config.yaml
n_layer: 8
d_model: 384
n_head: 4
n_kv_head: 4
head_dim: 96
d_mlp: 768
vocab_size: 8192
activation: "gelu"
norm: "layernorm"
norm_place: "pre"
norm_eps: 1e-05
positions: "learned"
qk_norm: false
attn_scale: 0.102
bias: "none"
tie_embeddings: true
parallel_block: false
extras: ["capped logits"]
init: "trunc"
init_std_qkv: 0.0228
init_std_o: 0.00571
init_std_up: 0.0228
init_std_down: 0.00404
init_out_by_depth: true
optimizer: "muon_variant"
lr: 0.023
lr_mult_o: 4.0
beta1: 0.93
lr_head: 0.00707
grad_clip: 2.0
warmup_steps: 200
schedule: "wsd"
decay_fraction: 0.799
decay_shape: "square"
final_lr_fraction: 0.05
batch_tokens: 131072
seq_len: 1024
doc_mask: true
train_tokens: 461200000
steps: 3519
dataset: "wikipedia_en"
MLP neurons of a small language model. Each row is named by its layer, matrix (down: output weights) and neuron, and shows model dimensions 288-383. Each number is 500 + 50 x the weight over its row's rms, rounded and kept within 0 to 999. Numbers have three digits each.
A block is one neuron, or neurons of one layer that tend to fire together. After each block is what it responds to, as a language model described it from the Wikipedia text at the highest values.

L5.down439:535364478534409505457425557506511493506437525435564423476530534493601454472561450419496444468531562393493471533552472476545589442434487455501513447509486579459517453490507515417603542503579486465487535446510441566509497498467418463485428580485484541575518546462644567525567566473422563481
Responds to: Quantifiers, numerals and noun stems just before a plural noun, e.g. some, all, other, many, hundred(s), goaltender(s), politician(s).

L2.down34:517445464441492590435642430461542535513446471452524534574546481455504416446493428513505448571528497513465543524493506510585506432505514473457541577568462513566489475556496476481471461507611483465536474502484458485488406512503511505473450622480554497512477452462448585535495475502488566584
L2.down41:486487494519449562508458559530398526503546513525548501475489484533457519459582541430574488526539546437555439464582440588504508469520520581574496525414485513577453378541555557433521479455433571534472477583461503562461439556495455511501459523451571542508446460423407499567496540606457632518
L2.down45:539518535406603465436432513481454501546476481520549452479471566540394469513515394460596527566512497513460579489574427455423587444537577541538467535538534441496494482506459495538542468487549488463414490494416575354418497519506510565529470572452450487473486460453532525419472509517551506500
L2.down222:509527606497464504588531545453417567538476524416473498387544528449488499508602483572553473594570605535488579442597470497446573406481543419503514518544502467438476520399511533529565422529490454553497503554490542501504516482480475465515484485600558517380560452532491559473450457436468502531
L2.down277:409497539517526546519419499424420508369465494481431528484552528500432469544550466462565511537545573379550518537536459489461582460491447588479538568517567523510562572560542484393500403460515515526466432627502502386440508522490526587489416448488416532479503548549546505464451498570550561510
L2.down561:512401559434617463474441486509464441513535462472509487495481527527488519412497525562493438468530556515417503557463495489372496418465457464507507600555471537535494507438485565479445565470623507455662546533464490496567529520487545544591459464503485383444515418431506508554472438506505596457
L2.down581:573543516462519520520553504523488514541498486504524531493546453543451455459568486485580522499484403508469457511492454523388655538516484533457451493492455370511506524537471482614634393468511504466514543449530534520536505557484570514528452499497490552432452428547507591496445538548483483515
L2.down751:536553525495520488548481539477462508508494531570549538446554539518548585545494489461536508535589476587532429534557602453397426467436425518512476498548475522518458543448468502543518519482519520581555500512486462388441431485496506452547469489437579454430408494492569423472553536518563499521
Responds to: Generic nouns for an organization, place, vehicle or work (ship, club, game, Stadium, temple), often after "the" and before "'s" or plural -s.

L3.down8:471540507492509438504555533525415472527460503486554494430584526548505530470493503485547463528463482509561508441491468539431437464445417394479499561533454678508564527545522546500520501436483359460415487539516471414477446439470484451436518516533523532506502545512567464554515510433513544595
L3.down121:531521585508626558515558388486514480521505443475521516401520481464594527475484569447498505528547508525452459513590517409376564416457357578432472565496514480509491538463474502480541399526600518462490489444454514451452552506484512508448426517486517471444504547479489556544519479584436500538
L3.down292:478486421469525482502499624525461469498481527527494422430498552546532543417468525426533488516510455529536577547554508491421464499470528501528515492584598465453384518458483476484470455458544483578525467513424522465475565555478572501544553462426406491547506469368611520495448543506542515477
L3.down356:476553552438464481518535509527523512498490511478532473341462463452432510462501586445400588539543535476588590588502463533401468521428582474459444480546498532445434585425488515494472471478610521501413657490603471532478547471520481488502473486479503492541545517447577485558464537522572544554
L3.down371:546560502452512486472556509423469451498507499454476589531543518529574557474539484603474491461535352529460543490501569474401579566492575494424541581538494497527546462441567478541459509566534502493578536507495533541491501454475390594504471595517439554506525470528493472443553490497483461465
L3.down400:507520505535514472424435588417505539542444507508588461427526481410545515439540540521544484488500518558576500441625515537426458527484498510495568474506530504502479429410495516479532512445560518605502607545416472458515454498499461445504420534468508619503496450535424515477427505518522507513
L3.down738:562584435586448558445476551482526449483555428474493516531405470532531520469518566560500503465489498520448440496548490432490465514514469470479560505502516535460479497499508401460452600551479475446426500509442469473426558434434456492596510547508422585488475582466489425490534511474459438504
L3.down764:441525474524546491550523506548508543518484511471472488522504568480446423499413461496505521567422512531509544444517547421532502511463516504447500552566526485581455503472592525544495523465538548627549453526573434517466602547516534513427564524431607533578439542555472465510536481425523540504
Responds to: Generic category nouns that end a noun phrase after proper-name or adjective modifiers, such as festival, magazine, Championship, platform, season.

L5.down178:430511477457498517474413554544463439609527495569514459483392430508534530428526491477468479449477470454514459428509506619441505521501507447533499445482490553533423528516492461483462533490651522469504576490576529472537499594509452585459494521439527581519474499476572450476530493485417640496
Responds to: Head nouns right after "the" that open a set phrase needing a complement, such as age (of), form (of), idea (of), time (of), medal; also "as" in "described as".

L5.down52:436531498517403492489473469580515478494455473504427402494488537476430439559520519538482452591601488519464547450498496517490503533499537403555523492530414530448530464543522564517614552485529493500597546466487528508493449524478519611526528392546531558447474380451528501501483514503502419522
Responds to: Fires mostly on the line break ending a markdown table row, especially header rows of sports standings and stats tables, plus some digits inside table cells or numbers.

L3.down231:546531576506430410510471462420485602506496522488483533487478504473473493533486500475429600620487522453550503583524372468460463513456577638423485428458478504511488586467545470459561536575495468460407605495440476475525465479556543550533469571538399454511468530506509462468497577511513474570
L3.down274:481507457569496578567489505434475496472451478493422536481457483578462565509477440507562585491525507482523556456469486436630539465540672480410577476485469500523467584608453500467458477557568540488453550570451519415560481461554477481505499592525531493431464544534491502544515562480480571488
L3.down367:505532542503382519406540556444391558524537486548475480649607505521500565473515522526440544474443472489508493451555567438461479522520465535471543446503500587439422552596426492455410473448569518495449536432460601467569525501450507455561533489554488485511423506484487546537356512502558467526
L3.down499:498489498463379462375473484415496500559408469465525519498522526495495573450525459469467610505518553429437593615504438420443521490543515583344547462596532550487535567492514517485430464523525443442465557436438476461527437500484436488476449486500412479477542507468489552462498483528519525532
L3.down565:525495466492463550556531497541562541538427469439566406552431448475549502528581511550500527508453449522497479555515421498429469571442551554481599410563461551573551504530443526510482538483484401483563490600527460484496557518548489575430543557369486467558526461500507445423547463500542564431
L3.down569:530496517534475403514451526451670476502567500430540548544479454517576533482484439503521592493479542520481528504393441463413485517530398485508528462499443467519499505532584454470526495593421501488470523498521446479560486577465439499444480500503477519486558618496466542438417416486424542473
L3.down662:503529579498478435558549494516420456487462531551485530489508508460487545459546474551611539458449482510483448505545456516585486509434378536483583491682504494484513576582483469515530531576414565457489467443432498533426489452409506541470528437576478520482542550419565515462601556498522524633
L3.down708:483461544521438605482513571468465458477439540464453499494541586450494494529524503616569419492508517484503563441512547402447513506563443597437451498487457632492508527549489447458518480488450450508442488443528575439526611518429504529472397581536565465445511560531489495533445511455445474440
Responds to: The closing pipe at the end of a row in markdown-style Wikipedia tables (sports stats, election results, filmographies), usually right before a line break, plus separator dashes like ---|---.

L2.down25:574571568604519455518411520496526527558552506568526450549525419497488481516587469473525580479513472479469505479436453493434488492553495402475451582537497543560563564297434611570492518454527564435501473539599549502514536509466488428447554504496544472477421523503450574495558580489504460535
L2.down33:538498505532466446529453532527506454474505489511577534495448503514549531456514581464453462612548557469491417492505524559466510497526460489492597454481543449451513510489514489407482428456445586672450525491535531518431423613508508504451518480416585582523499518449444510521500470512474514495
L2.down225:515607478470514496523490573486475487471526525431503411531444537496552458474466480517542508552510542502544533490625579464496485581555490495539574575526458439415515468569456553488511555474457405494529534483494532532508602594560574493427529463502524544485468515569497461480495579588515438510
L2.down460:551538506535466488531566506415483519553499503453564508533443462471511437549554494409425460477503467491494493595504495476479436497450483466488556477525512495529419473492536483547464563538539513450530490419477492527611524489462551518534483516478541522562598465473486539552387508535595619531
L2.down615:456540507474527466536459425567459505562469511521563534551471508414380416494408547452503539492504542504497441493528516425578473579556493516525553457409445477432493498512459539459524620522536441431565618488443455505429419522435542338440485477392424481494531487566526502436483509508435499532
L2.down662:576509541489504382509486531456489538468502503474420528481488575473333532467464517517534511615486537537501575530522583428468554456478510477486573486463483486450482581455512513530482485491604477650417614607635488448455499443513547484435449592508487490501531460493425572383541488512473477498
L2.down702:433358495472483373511361520477462509466454501514531538544516506517519493527502442449534504523563545454537525414587519531437482526561503470453504492488555518414464526518540450571488479609409470642489443465458432546490493623509502457464502487544510489537440472639477525539510474469503441492
L2.down720:553461499557513516524465510578567456484485630543458579509566522586429443557540519558467503475505471463515469579521526579503512455445506529459562583544545586533530532572532532410450516573459433493514441492457460518428456486504445571476540572550490491538550536500467498525498473484495579433
Responds to: Quantity words such as all, both, two, three, most, some, various, usually opening a noun phrase, e.g. "all land", "both domestic and foreign".

L3.down42:472462524439422452491460480510423599505493525465507521495473534530438482495452380496472554502553536486425514535537373522472475493457440489565469477428495468476416532589411510538526525419576417497511484513482461531421586483503473507501549544527564469592529419487504491544484465513524486479
L3.down142:561546447513502485492353449454587483360558499496491420490446486573480518486545555552563517520477507398462502484534496413518530515481393546432551559485503455497516595457491455521545515520567489528440557441452439527521390441484512520479547494500495455493494483542480464475484453474514543508
L3.down233:531451487439552553515513510440498564535497491623519542533525553404498475560576509603546458516546503406379610548537620541427586536512488434411496485556612418496562491456593465537479498483577433539530448543424529467452482416483470556573566522480585477482533499522437508501522532508524531525
L3.down306:528591430481594469565484488493495445495512477498498576530483498530437452396513450600567479471494554521454472554356441495577497492580502479531483439581536444488504502540500599478550448488510485505550511513533447514516436619472519575508439407450571471463509496431554466507476425544567466516
L3.down419:588586498538449456561457639537443498435669429479507486519452424457484602466463532395514545582514474526498584521477563489583551515442487557518421506512586505380462487466503528422565437538505472444554474518472453494461479517458452525477473565484545525557505544470486536486499524432568419492
L3.down525:462598580334509519490493608440489564463527499515545496485513599468440488533455457561504514527428508480419557535535628514485452587450540511532550534431514463523537508525513467493430532500523473501559567434530468495540561408540480551551494663518523563488520482412547512514619529500484472487
L3.down551:461371503445457521556523498447489521588468562460508434521492512395492490542528550516451485509450511478620488531537404535434602426527310387549550523561462475503454508457491542423422582596504470503555492436486436486502474586546513554473480418508459499505443582559512457508506470500559412428
L3.down624:460571501448448430454435524502435420543519519559466510542407492433492518548500550415556527592486503465590510456492472522519527542421347511474453505509396433537468467543433591545498494404488480486505637568525420553496541578487495440473580441445508506457555467477569484514495534474480544479
Responds to: Verb-group openers after a subject or relative pronoun, mainly has, had, have, could, will, plus determiners like some and any.